MLP neurons of a small language model. Each row is named by its layer, matrix (gate and up: input weights) and neuron, and shows model dimensions 0-127. Each number is 128 + 24 x the weight over its row's rms, rounded and kept within 0 to 255. Numbers have three digits each. A neuron's up and down rows have the sign that makes its largest values positive.
A block is one neuron, or neurons of one layer that tend to fire together. After each block is what it responds to, as a language model described it from the Wikipedia text at the highest values.

L3.gate20:136149121083120108151096119134097131121159143118135115098092105130121124149170056173135147130135081155114116097137168136148105134141168163120106131127159142129137162107095120153135138097140115124144123117066156128166144117086096131127160128115125130111147152169138115127123099134114054109186130133157126089159115082093128135154122147126106157156129120138184164143185084109142092088123
L3.up20:126135140143134163120130100107103107155143152108130125092106088106135128136163130128095169100109135127138134070172135130165129145110099132145160121130140140140127150127161157095107194118123127112124110127141160105160122105085105120114098150131115142091144141124120172125108146151136086106174119108116119128115078122097088117129124139122107150190083095098152135089182133117153106136095
L3.gate114:114161156132146140108121082171165098120122158106121140161133170130118109157164156107129145143144101154147132102107124138132126126128118123134138103096132156137079073133116104160167174077129113153079166111119125110120089163144121132108138160148067179090138155132152109123135167177137135117132140155105130120114088120084152131134144108092156135137137117111138102126139128128101169128153
L3.up114:145137139135147146102188127142222148125124140111102113161161156124086120157148180149128156123102153153131108069123079150164137136094113130063163109179124142113110108098119163148143133137096088182131119113116140096108099139127148131106120087102106151107117142105087150142149105113141181155144113150119155142133117091118106089089068139110128142134151118126133149117127109134142132133132
L3.gate153:089118096132115089105155117169138128145157119132138147085123139142130163138094170124115109137144097109152117161144148120147071095143140103089113181130129167149161132139132128143106129134150179157120100129167109113132087134113110092121174163116134146146139140117094095108160138093124117146138089106092209129166100131112104137126101147123120146130101131163116107126149098170169156127143
L3.up153:150160160149123156157133107166139120122100109130155077129082120184081131140121121140102150133133121078136092118136131122137136122126123107098089139129135152139121061142099119166105134117142120138124120154103141144122148132158144102114098124103172135105158125137137140142133103142134156162105136192109159141115106142124130110151118082113163117125108118166118167078093179105124125133144
L3.gate164:120118140132156112112112096130147134101153121124099136136142123147124106122120118138111133129098139110138142102172115168118106121157120136129141139145145118127124143137106128131128112115154105126131151179134120170127169095124168161094142112133127087108171078134123135091119118101179148149125110129162100158135144139133118102134099109128150114126130113099122132087149105120185116109158
L3.up164:113142122155104112153126107094124081160118159116138146182125157120103110089119118155094096108145107130109129119165112109115127118135118130115123141143181094075147111095142163123127157108150087131119066119115126110165154136078125132132099131215121108147114110113162096147152116142100148118143074070146133122139168166122144120118124136118120106129117133110143145133108138144094122163143
L3.gate176:176126126096114151125136163136127120087114140104137125131107156120123184135133098086148104177137150178077118150105160163135133173162145147143094137112116107167148115136102089111137126128148161161150099127149165081103148138129111093134150173116096161160141112134146126134133156144139120164128136131142144144112152113112154124150120151122112066130142155128130091098102115104175139135090
L3.up176:122139147100165125092089100132160148125083186136070122103123139109132134159094134097122109173103161140109108171107147155156113123135127139141155106139143121141119133123130107082096113109146120132139124111115177150153109128112128147137179165106103186119108144112141165142134144109111104101109172125158086154116101149138164151113107136128125109112147093152130087089142103077128110168098
L3.gate183:126129091154117116143139130134144139147094111120120090102109106141113180115099100146121142120112073152128146174133171165116137134100128104106108142124098143134142119124104109139137149144136177106129094142151135101159118151125150132115145111183162128136120097123174119160121110112091156128139139129112137095140178073093170087109130084098116143129151101118126112135129146135125143144136
L3.up183:144058094112173129126159131156099124164140094133130142162129096080132141136139120174134131138139125098102125091138153120145174168159150125136053144124148119123132172117079163136103096112127125175119132138132114138153173123119120125137148092089136114120129140111130091118101119152102143163118163149117089144091141154126150140128070095110088172102178179122148161128139091101150134129131
L3.gate209:146075110170148130143130159066150170136092101136138082153127117147100104132121168121193074159115114127153156147134049147170165153141105098100128103116139128157111121107133102130080138140146113088120145080158126157121132134153071120120111151188122122146136118093137127122100141106145151119122136133109137143166139149133102158094114136172130128139092121114161149119133186129120159142143
L3.up209:161177160120136159129129090112136137137148137128121142142093120152109090109126111153118119122129171140120146138126104152139174155167098115129133110130173192142126112130070166140108134103147105115155098129165175158116162101160130120111156152173120138085151198111139132155136113141186137149113089109139098113168107125117100118118122115113085149124120107151165118087121158129138167139132
L3.gate224:133137152121138123135135158129131119138120090169140143081137135129095130142107068091118108146158127173143133136126127115144140129104131098137143130166143096109119099153116131132147097135151141068148115135141172101200126141171088130137111127097119136137144128118159147128117124117114163133137128132151191150116123139130140133132136142119158148167090125139180129136090162066165100096110
L3.up224:142137136118182114114129139124097145162146124106107130152063094134083144164112077147152141168120140143099123075097103125131136132124150096157116153138131102123117124158124103132130118124081136113187111112098171079177148107133119123163131124118130128121130120127121128124140144138126169135099100168164145140128119170116155112158090157124158123153141136110138118113124156085153132087098
L3.gate247:121133127105163177113112126152124163163090122097144147092094088111129120140155099139129126127125103085147112128212125093080111165116155151109120110126153128134115098141109145140092135095139138085145137130074216101106133088113122130092091131092129105101136133144134148148125113111111077169157131121144129129132169123135108124119102103126134125123114152134120132157157115120146180108090
L3.up247:196131161124132174087120114148108130153134137130115135101107136169170139132138138127131126128137114092142106145108125086127134150160131135099111110117176102144078104167153121145135101143173084132136130136131161115114147147119131115119090141128137129124156142097140132120101111101143093098165145137102120146145146111118162116143098115139136191154138175119120144117130139155117218122151
L3.gate263:151127120158150180122107140131130113108139126107132119115144107094146144155127100123134120179115131161159151071147124120128156129132137131140108111156128111172096132158112152134105128124126145112128122131135136138100143137128052153122093164138119155123139133120147173149128156122112135134118176165132109142150134135124138123141098148128114117116082135168149122139130083139111053096110
L3.up263:123154134128144154145131144187126144126118140115126091124147149117157128153127129134150119146152166151158107100187134168125161162104110170152107107153181127165103092156135149136069106123137119124087105114185157124093108140137083118123143134138142129119124117134149135182119128169100121104123133145152105125090106152136129143145098127129106120134102121134117115113135105135126092117106
L3.gate276:180139128157138117105154154128118120131135101071116120106117094145103167150096087106132140134148139121115150142162150141118151120125152159110176139143156144148137098135149124129137148098119120097115143113105094123136119122141118131125084067105143149146114133111144106126136161113132149139149134142104133146129114159080073120164157155088142110134109151088107114131157140126165138115105
L3.up276:162194146108125088135097100124113142159145142120139096088097099134159128152125132124131132121124166139066129116119124176116121079130102087088134133134151081139179123100144114116134133112105159081128119143150126151156137112160125102124100100085102132142123115137109139124173144123158118139145086108159108181128101132112110125146067126078126146097137074109107124108172138102145130122108
L3.gate282:124135112138145121108123100139155125150134117137124115119117093128106156168105127135155148137167091159128096099142136114126168162139163112082101120148134146088121081144082147149148168133074146152146121102141141124140108111086100117160093113155144092113143106098120070112091169115126092125145125144093121165163130152104162108098141128116095111095120106107170104150128128121109171129145
L3.up282:103100148130165153133109095112099164147126076137117150127105087105144126140130109124132096109156141121132123119116126157104103163126116138133136158125116118134149197089117116136113113158103157133125137127104166107117097098146132157166108102180134100113139118114094124119151119142115126100111124109129108155127112121080132150123079155124086115148141090137131112128118107167106112104102
L3.gate309:116144117091145155143142070113061103133116140135094149147140122146138075109126117088132109146145098089154168136134088113139108133142132160153118084099172132138109139114138145151171150107132111146120103109146143094126121132113133140143102143109115134155193142140126141136105109136124091105133108147166111131135096136167154100111069123141123117121156101122167147139133127129102146102111
L3.up309:124133113177152113112147140122122103150118130144162147114133115123090130168115122110102152072161117111174166106141153157094097129103157144153137084173121106128091122177095140112131102137083098135120148131091138122124128156140128152138114134144127076125136134161143125123085109105101161138120153135090114136092092142108138096163127125133094144182148107111155125133088140130132086126138
L3.gate377:115115125137124166152136109123131145114157104137172120141140086158142118080125150133118139088132172142115100126133164157138127160098177114098160112128112094143174109104136109150130118105133131115133155146167102130105134138090119118139150120108124131156159190114146139155081156122135135156194136129143128097114121124127127130144105131139117144140156112138165127132125132106129165112117
L3.up377:110143123177121170141127199133112135154129088141112132136152123091120112164140149119113167141166140115120128117167111095106120124086139130147140080129116139147147106069116130135138091106076158160127148135162140150120158145110164122127092094151095163120132163126148167107107133143159151148176141169096129099094116117148147099116131170119128179128134130148110123124102099089126141119143
L3.gate568:168164142104117092139110164140152139130121167082106102147127099131122070143104128115143110165100116113098112148150114169133108104176130120189106112099141091138161076126119102140144081092141064155162115132088126118139092146131100162112171100124132173129145113139112127151162162139157097101101111097130145139094116104128116139150117100122115106151149097127159186131115098145113149122114
L3.up568:134065111157115127098130060122136162158169161112128149136139160145116109149115123115177129132130105121161089168081146178128088166163112088114156106102170098132132114118088124178138151145148135163136134154134117114137099150136123135143141143149181118123096088099107072124140144152173110115112168130170148103137182121075058116143136129074136128138124137119143109145141115107120142102112
L3.gate667:124116119093127113143151123065131103120143109123139136120136079153117119141125111087147089121172150076169089119134148120152131069162152107127137089142128077156130171133083095148135163144172107142127172121131123117116094127152150085151123146149099134085119187080091106116156168157117121147150134137154113139150128153097134171173146097132093125100167113116106131107096117146134102119123
L3.up667:135075120143164127134123099161138162133129126118151113143087162136129090095150094147124108119138101119140149162077153176107141135112135126115113103136151071122115104193093134132146128112165125115110103130146107132115128161162101085155091150102116118125160144114152186161113123107097116110113147132104138153144146116114140126132097097109135126090125156142168126149139109139154132121144
Responds to: Word-initial M/Am/Th pieces. Short opening pieces of a longer word, mostly M, m, Am, Th, often starting a name, as in Am-ir, Am-aya, Th-urston, m-achine.

L4.gate124:120112083121156145099136098147103104195105116148114131117145138117166156124141124105148132126162144150159124140130140135142138140124110111080119130081108103159123121137145140158087064125123170096172136127158137095157108113119109132118115052117153144150104089101102091110110118091116112129114130130100118134133138126116131116135133132140124089116119143135100111107113152116148126113182
L4.up124:146145181114140150135095185094148137120186130106125148127100119151106107108109135153129123064102139125125129127119165098115127103116123077122094120145091133113141118109130139137126169115136138113099116140167115109130146158140162124151093174138093136150093104121090093123106124176153121093112148163118115141145097168101141149105127104143150155150148108125087094082111094122156112172147
L4.gate349:123101107079151113147123129100116139164143160115108140129162146135125170126121196121130124143141130109128151146119085134107145140145143074088167125117123140130083115071164100129127153096101155112087146148134114136108105149158125132125107076139113166121148117096089152117178107165126164154133103161120176175163162130113118143077152151149085130133138119148115132106134134089114125117123
L4.up349:103124105121099113152146164134067176138118152119161129109126141130127130125139185148157133146122113115187149095172107099119154090141088127111149134172115162110143118116131138138103130118137155137109164186114130136127105111103134082154086113089173131128131120159093143140132092152097145154142109118151157117091128125127141177067171125163101104135126139134126119126146142110128146141110
L4.gate567:147156117092084152147161145112128115143121143104095098088100111193110161096120107138150109117082148110176150124152130156137136093138163128143123184107113162110183119157127104120090148085083077103157139152149120117112131165160095134135102112130146093180129135114109097159145124115121155128123106163103119142162113131114148165138127139132110137153145111125145132087171103138128131113127
L4.up567:119150115120171149140104134098157164159117162161124165102103106135110122151107110154124115160142176128181134154119092124145140057120135138083142106161119149120156113133109139148120125116118085136148092137155123142086157151135118076130100111112131127139074113139073117122121137102148127141106154180101113132169140147132145149114091163124088131132106063127146094108135112140130104097099
L4.gate643:167180154108115084124146115154098107123139101156117127140149153143156142106151150129130088160129163105090102107176106125120131146093145117099157077150129096104135098084146156162145118114162136102144109151127146138111182154158109148062144102134075162096116125097088164135120105089135141113148128128163120122112162100146087126125113128086118078114117150108138138141138107183089154125146
L4.up643:161150132120092117146121103126124124137173117089091105145122160143159130156164126121145063162102160121112152084148146119130128102099127136097120110148127111085127121111121096167153099139171126109097104152109112119149123148127119167067081127068132137178142089140136151156138114182100111121152115165122154105112108106109114120165105188092111125153106127122185133106131139201107148122107
Responds to: Word-initial F/M piece. A lone opening letter-piece f, F or M that starts a longer word, as in f+irm, f+ranchise, M+emphis, F+lemish, often after pipes or brackets.

L6.gate341:094175124124157131129085140141167102133126139125141170124082144127122105096081149119142148122097164134180197163124126129111072151156129123130163115156111120111131102174161153108178117152105121126098118179145112126117097126126125140078162110075148126109155081137119153132152108097150142116062103159095157185104147116151134093116119117098126122156112119076137141065127162111145129113107
L6.up341:106123137126068110174090130113114124176112143116170154148107113122134135100086123139108135102118112124162134141134164130175139118097140093092068092092112135149142147083148121121106117149099095121118104118114130146087127126124115164085157173117093159119102153112147151146127150119110120131077144143162099139146139146126134140138136111096080160141131163127063149127141172137174104109093
Responds to: Word-start fragment m. Opening pieces of words split into several tokens, mostly lone m or M (m‑icrowave, m‑aps, M‑allard), plus Roman, United, km.

L3.gate0:161081127116130156194103147132154182150150090118163112101141124057139125126129100132132106067152159094151139129120140146107146124115113133144120101167146128135158131097107118121113165110135158147097166121138124151084129092108091136145083129140152139108147131131140108175119127125135152134088144129123120150113155161124122117099132136128143130158132121111135144139168119100134098133119
L3.up0:109160094120133134159132143088141134146133116097159103127095141121126178170176119086097142133174141137069091103158125108119137144147137141146118153134137110109127132102061149116175135128105131129146144143115170135110144136137099102127139109113125138121125149141133179124212144124142136080108180139070139141093111117124096123129142159170112160110178124135119131144156081109175124153132
L3.gate22:103153121123160105144127109112124133115119129119099192086124141115142106149125141126122138115113150157124123125185157104106119127145148120147166161155168111130127128110124117127149137147122156117148127122108122121087138118135098116093144155126107124159155123052122129154106162121159140108113087137081144138075135161078127115103120115112134109173101129120098125105166149112125125133113
L3.up22:077145126112143133114125148133121142122111178110083144095072145120160097175102155118126108149096112181106114115143164117154052130146153139124147156190159114168176150132142115133131119148102115136141125125110109147126137133115118108135145132128120108134147132093142127166127091139141142124080086164118120139118147132120126125104126144109133158163101161121088118133097099107113156116088
L3.gate51:130162122078129116135142146135128150136147095101120121098099146090122122133137179118158126122067121124142141140118127146132178137156128155160162126095135151124135124136109111129124157106148124157154095123137112153151115110131146138128104140152097109120110116091205117140104115123103154170136162118056142133131125152135156093178090139084147095119146144147151155134120180144096072098128
L3.up51:166148106074093101132152136172125106148122112161145121091106111117147167095133116103104151135132138131123122089162170092135125147134172153136109134122125084143143112151121118180184118111112145134131093134136136116165140132144133119154128177140095113181136170092138128139116149151100115097092114144130127139173092045134114085118128122095116154111136153162109140109109087118110115122162
L3.gate74:131122107128138129121141171099203180124111129117126081169093142138152132141147127120103119100179134176127126103124138142090108148132119137083123129125123161101174118131152126115156141154111132142090129153128129146209152083178157136109136082147085116127138128178131121099154114113150180128168143129109137136119144111107115104106134125133132140127127103139148120071140141138096097144148
L3.up74:219140110108146134167138109090135137166080149099133105161141132134113120101147155121140099087155129134129140146087109123114138153109112128164156101110131150115102104086128151146145165146140122121130130144143141116157123130154155118132116125111122137212097110165150139126155082110136109140128136094106121120116109082161151134124134177130153129129163078147127110090106129138086139171113
L3.gate108:138122158156136132159109144116107099092135080097131152157121120153110128079131124166133097114129119161135145145100099138117146149135120105134129067142100147127111160153128116121145132123144132115170122098102130095133151107093120146142094132124136121101157159123103094140083133137090140069160134140145125122142123083164136061114157144122121118121152100107123120118112149139118119160077
L3.up108:123154153101135129150167163117090134149128088094133146109116123134099136080123120114092150173121162123108134148136114144155084136100138128125067148131110138127139074128103143132112132136121120156151115101189115164112115101104102171150137099145104135084108113136149079091157121119124131080135140143116164074123130104153105144091124150124116170106155133124108129136135075116128116161178
L3.gate152:152143121096143123107125131147097112139102148138150094110147126125145132127138115095139066101158104131125115122089129142157160145146103130105146127132136123158095136143112145136120108077145131116132134085168104132125144112138149118127113132105121165178148085112191080046142151111119135137124133119076144142103132137141114131152113095142147144183156126166131151126106097092111156088136
L3.up152:135128141166138133108116121160110167147150079111153121124122130120135130146099087107113141117089144087128116126131115150108151068088114146093082114114157121148122112100154104139133097107151142089101107123112178129147138101152103138136115174128116139128117108116114136102084170153097124102135106127128147084133131112134078134121128169140127140086129150127165110113127119158178126124140
L3.gate185:121183136110144114133129123139125149125133113078118128093138122096142092165117136124190129078118131119114152125110120160155102079149160166143108133109126129164172135128164148116104090162126133102129127123131112126136136138097163086086114086173181143095167144135084129100126117162142143148110144160151138147106117140143111157168096129156093101125124131155125128112148157108144134123139
L3.up185:100161112129119141117106093129148124156143152136115135109165106096116134148106160078112128109129151128170149139104111129133135168120123110106109097112105117134156135101096112117164138147111118165114105134125101145137144170145145143117085130124128155105107085118140092173160140107182126121116125125114137132098119116129147146115126149150162102089137141164114164138111089161167128143139
L3.gate188:168092152106105108127107114159143133113160100133122154132147142190137111070113127148119124125137120116142099114096100143150111102148156171111182138140105092119131124129122136110148158121161134097103137087106180120134128126137167144138115140078204147118124145115113120136136139123116148094137156142107121133110139105120136134134094117149119112109137182138133137145139121134168103124132
L3.up188:097126142093121177135133142115166131092120120092139134124108176194093147118150101122150141106123151160163107078088158102134113110165112098115162158163112132089125116118128103174126151137140149107135105102095178091151088139131165104127112129089125145132102135139133106165153120094153164132112146140156150122150143093144115131176145127110125106090102137138138174121189118140140105139147
L3.gate215:121139161145146105148139164143117143129131124103078088099119129142122160107087123176120101170124125088136140154158132127127162166110170111078100103139118095089130117133125133121105122117087116120123117123112127097122129162114130092141128117149137119131108111107168129143107098154125078124114117098134145150107146132091148147169101107143118170156156151140091134104118127130132143130099
L3.up215:128175092097097139147121092114088124144122141116117106104156131125098143165121143151089113168139082135147102137146183150127138129156133145117124126142169108112094138143107106125170108136124132104105086074133123107161123184110156141104136131159104081122112112131162076096135113146131094126127119127142116160121117139127116113167093182123163152174139110152104144117094132127099140100095
L3.gate283:156129141125104122150122100077115156136099099118133141161157127130144140085124122127151136098164111102099108106149085147119108150121122111104152153132171085114114107150115123126120080128121144131119158151144163141084103125139106122155125123121113176114137126122120106195133062112101099116085117166143098117108136108127116155111155142145160108083130116142157168143130129097123133173114
L3.up283:093130103126161125100133141118158114124144141121127108115115104118135120180098121112124126099137113093075143143132167133137102099135115151118182180104121068141147128134122125100115150083158122120089133151109148185107116174107147157155127087146133133124130148150146165070138118105123152120146068121120117135139110095135131127138148111134094101135144157155104126128117099142087128168196
L3.gate384:160135162143125156115136156136129147127112126091107105148171142146133151118143147107099114093108132133124093119105104102117136111155104122155107133113086118164138194070153145125106112165140088100155131116082131121104133110155182132107105122144154109116138163118146167145142128142121112169150156145157141130129126106085128117142125158110109172148137081116117137171127143131087127102093
L3.up384:122156156119153135119137105123160114112094112119159080137086154118115165110146089114091115112069101149147126122137151127137152182140148151125171137138098150171109150136100078149101151124107075110079120139145116120117112160108124149137117151133096169092121119121110124147101156112123124140153173069141179096121090142109137104114148122147142132143137108146154122126147081127108141160089
L3.gate462:109169134119129092123172093146144144129115152139082133070128093143122127144153162115137150141149085126149169093126120184102113114174124113133154139147125075115118153114175096161146115110188165125137098172138140125164137111124153130116126115102078120135117095114110136096111133093130149120107149136115132145128132106138163149147154167042165160150173134102134140102128086148100130081077
L3.up462:119117157146138108159127136122128124084119130162085105129090116139125137116145144117113152142146120111145171127095099142119169094130107143110162105142082125136116144135135141145103153113136155091096119158142129119170146117098129122131134110102107117134112110082167165099102171146157139128095138128139122169101165078115085144171095132159135091112156090126112110122094088117098150115122
L3.gate478:155135125117144119134137141140144112130163107094133136093138141145162130129136087152075101155068085127150128147125124141130133119144132160118109137135146106138132141132132093137140122144146186118138097103129112097136109103143166136116134119187157117110122067142122134125158076110094109139148121124101132139126118161103152168124118109120150114091124141102143115126119122083146076122154
L3.up478:185140158086121123094130136135128138127109114073109120125130182126109095128140151172116130122145123122109123148110087114113161118142124143118135156121120139151170178106072070100114122131108191133111123119128096127124136086143140095102121093153148118146135072129156068140127083118134098142131137112082171144117156160128157139163130094086113140106138168176146094118116097129119139111129
L3.gate479:114108152131110112142083126124122147122087110174142092099136144103066113082134108116113118115144123189139124177157099151127098134112119104117123127095125125166194154142191108126174132129127116116106155134164120120116130130126168086117091097155155153101148156138116142094124155139127077165137112148107136093092083122134112131145136100131103122098124123148114120126117114128115128130103
L3.up479:164146149138154137104148160100131130129073155148153100101148151127082127118078141149154142157118170150111145126124117102135110161143108172169122117140158177131171147127156113152150074155143138154111128085149165120104140171141122094117123135155101109141102165134106125131149112110122103085116106116138147086118154136113110141135116105091170119152144152143114119133127139126111138109152
L3.gate516:091116101092103154114144142127133124147117101153133124136123157121111189131156131120105160158122111114123122158115147098139160139146102150121113185117106135177116118100168106116121169139178126143118107096146134129097139158120118146110127130112165114146099110110110101138110112136133102147104080125130148055117111159114165154093118148132106072135122130116108137104126119107121086124134
L3.up516:135143114172085152157175167144146125157153199126149101142086190123118090102102116118130119155103115147114121102139122140115104160142127152123139125108128131119156137083143119137100153152153121105122108117109107103137161134123155135101136151155087103144109161132117089144116127130107098126111115133142118111128106161147088133101185155135160101176148152131142151098113143154156119118127
L3.gate619:150140175150138160134138099124154152134129116124113143148183103159122095075128141125056131084172104134121126126086129111123155151066133171177121082129156175148143168118110137120066142130111110167114147151132121082124138121110100155086131160158104094137146165126058079118108139097139096096131110154124167112105124110144131136124132136111077158110138179155126154121109181123142143165135
L3.up619:108138156072166146160145153092150178131136104100147143111127103133114112098125160122136120155109111144137105115160078075103132133160116152127111106113118120102148074127148158108112149120142115091134122136094122130129109076097074127104116112132129122134125115108147103153124150096126091119153126154127168148127130151102128155109069115097125130123135146113102137135074153109107143121130
Responds to: Word-initial split fragments. First word-piece of a multi-token word, often a capitalized name or title start like Bar(on), Bar(celona), Ag(ency), cer(tain).

L4.gate295:116142116171105141150128131094101152140132129102141083110105081132172123114115105127101109129093117149111129163127119112159152128136114110151154122151101110160104129159141101083157136140106086087120150124124114098142131106140108082142148116169084152155132178096118141153100108130140120142138097109112099138122102142073143103106192136154057078154123131079073105078123132124112135141118
L4.up295:108121122123077119171128144145129127124127137121132088115121126082111145084121110132094153132132118095164115112119125157147122134140105142097176156128139095122112184136186109107110074092128110114163127093074106150093124126130133083126170132148107142154098136099107143114095100073118157146122143121150087147128099077124130122117177121127152134172093125124134143118109119115133129160106
L4.gate523:075148141126140091103102138098102126099151099116155063108119133137128154122111145153099122154128140134138094126107081119111151132169145155178135128123110114080120127113092135112166122114093131134132120159151115106121141134137114140082072127142141137143154089100090119120105110115143145141130121169135183103125069128128102144155129149164114139100150124116158092147143100100105118133149
L4.up523:101115177110149109150079146134147133125096109143154133131168146143139121117127135133135128107106093081119176157127106160155088131149123210085145172158107138126119127125133085092133134142120114117137136109129141056145121102119140124126146106144132105125141137174111146125123106139082143164114117134115134138088127165137123093131158141129110157124129079154107147085163101127147117097125
L4.gate581:115074133106124154140090149131130114153110111112122107131164131123136116121124128127164151095105167110185142114127152134168105088138123151167139125093125126143121105154127073102114135142138115167158095109151090136111138115146107134133125105153125125156113162097093168126105178146162144126114156126116114121137102162153135166145146108142099116167113108109141159164116110147136125109114
L4.up581:151114151142125123133071117137148084132108149117105138132132135095121116168096169188116166100111104152151126159122136132131104145158130139149123091122129097104115089138156099159147104182179127160132114144123143038141114113139102170099130136125129138137127135155137124155144135085132116118085142124103087079079131174147126115139165150147107086159110120174127156119113116135115123127125
L4.gate678:114118099116114132129097105142116091150134145124090097116118184137140152129168101138114119081155131145163108122128151136123089146129127180142136129144115187126113133148150141128141135131147091096132122118105147115131109095163166120136212100133125111105152104144149151138123112109126169116190123108102085138101159139138142124082146128150097131130144154134140118136115102107125105165127
L4.up678:107132166147112126158079098154158141136090142115156106116094139092135154120110120124125118138099092127125136133100133149130107158167122152140128111088166144116104137149079140098129118112121126144164132137141126116161123111117171132148083096138100162171175154151158133119142090122139131114108117118117074135168152121113141145136186181121130096100160131121148114114073129146113147185131
Responds to: Word-initial letter B. Single-letter B or b token opening a word split into pieces, mostly common nouns or names like b|acteria, b|ourgeoisie, B|ourdieu; occasionally Cl.

L6.gate148:164089088118127175085143104148118121119151122090143164123079132117115162111100124155123154116145160108109127120139149107142148090184131118178161119097102139116077158079096167093133115130146175145115140153129159120152115163125183128114120143123106119128152146144122107123098114104141109153129131126137142100143124070097181135134109160120115166121142100083113151187149132125129164171118
L6.up148:144143094089127134114085107118127152137131161109122148131114152087126106126091118123152150152121146131159132133136168143118181102135100156184147107121092127093119137107115170120125176126202157089132149133118155085107089147165137125167131107154113144125156167120131132125062124131119070123125136118143187128090098111127122121130114164127136105177103111171121106148138156113109140144125
Responds to: Capitalized name-initial fragments. Short capitalized first word-pieces of a proper name or title, often after a title, comma or "of", as in Bus(iness), Har(vard), Car(ter), Par(amara).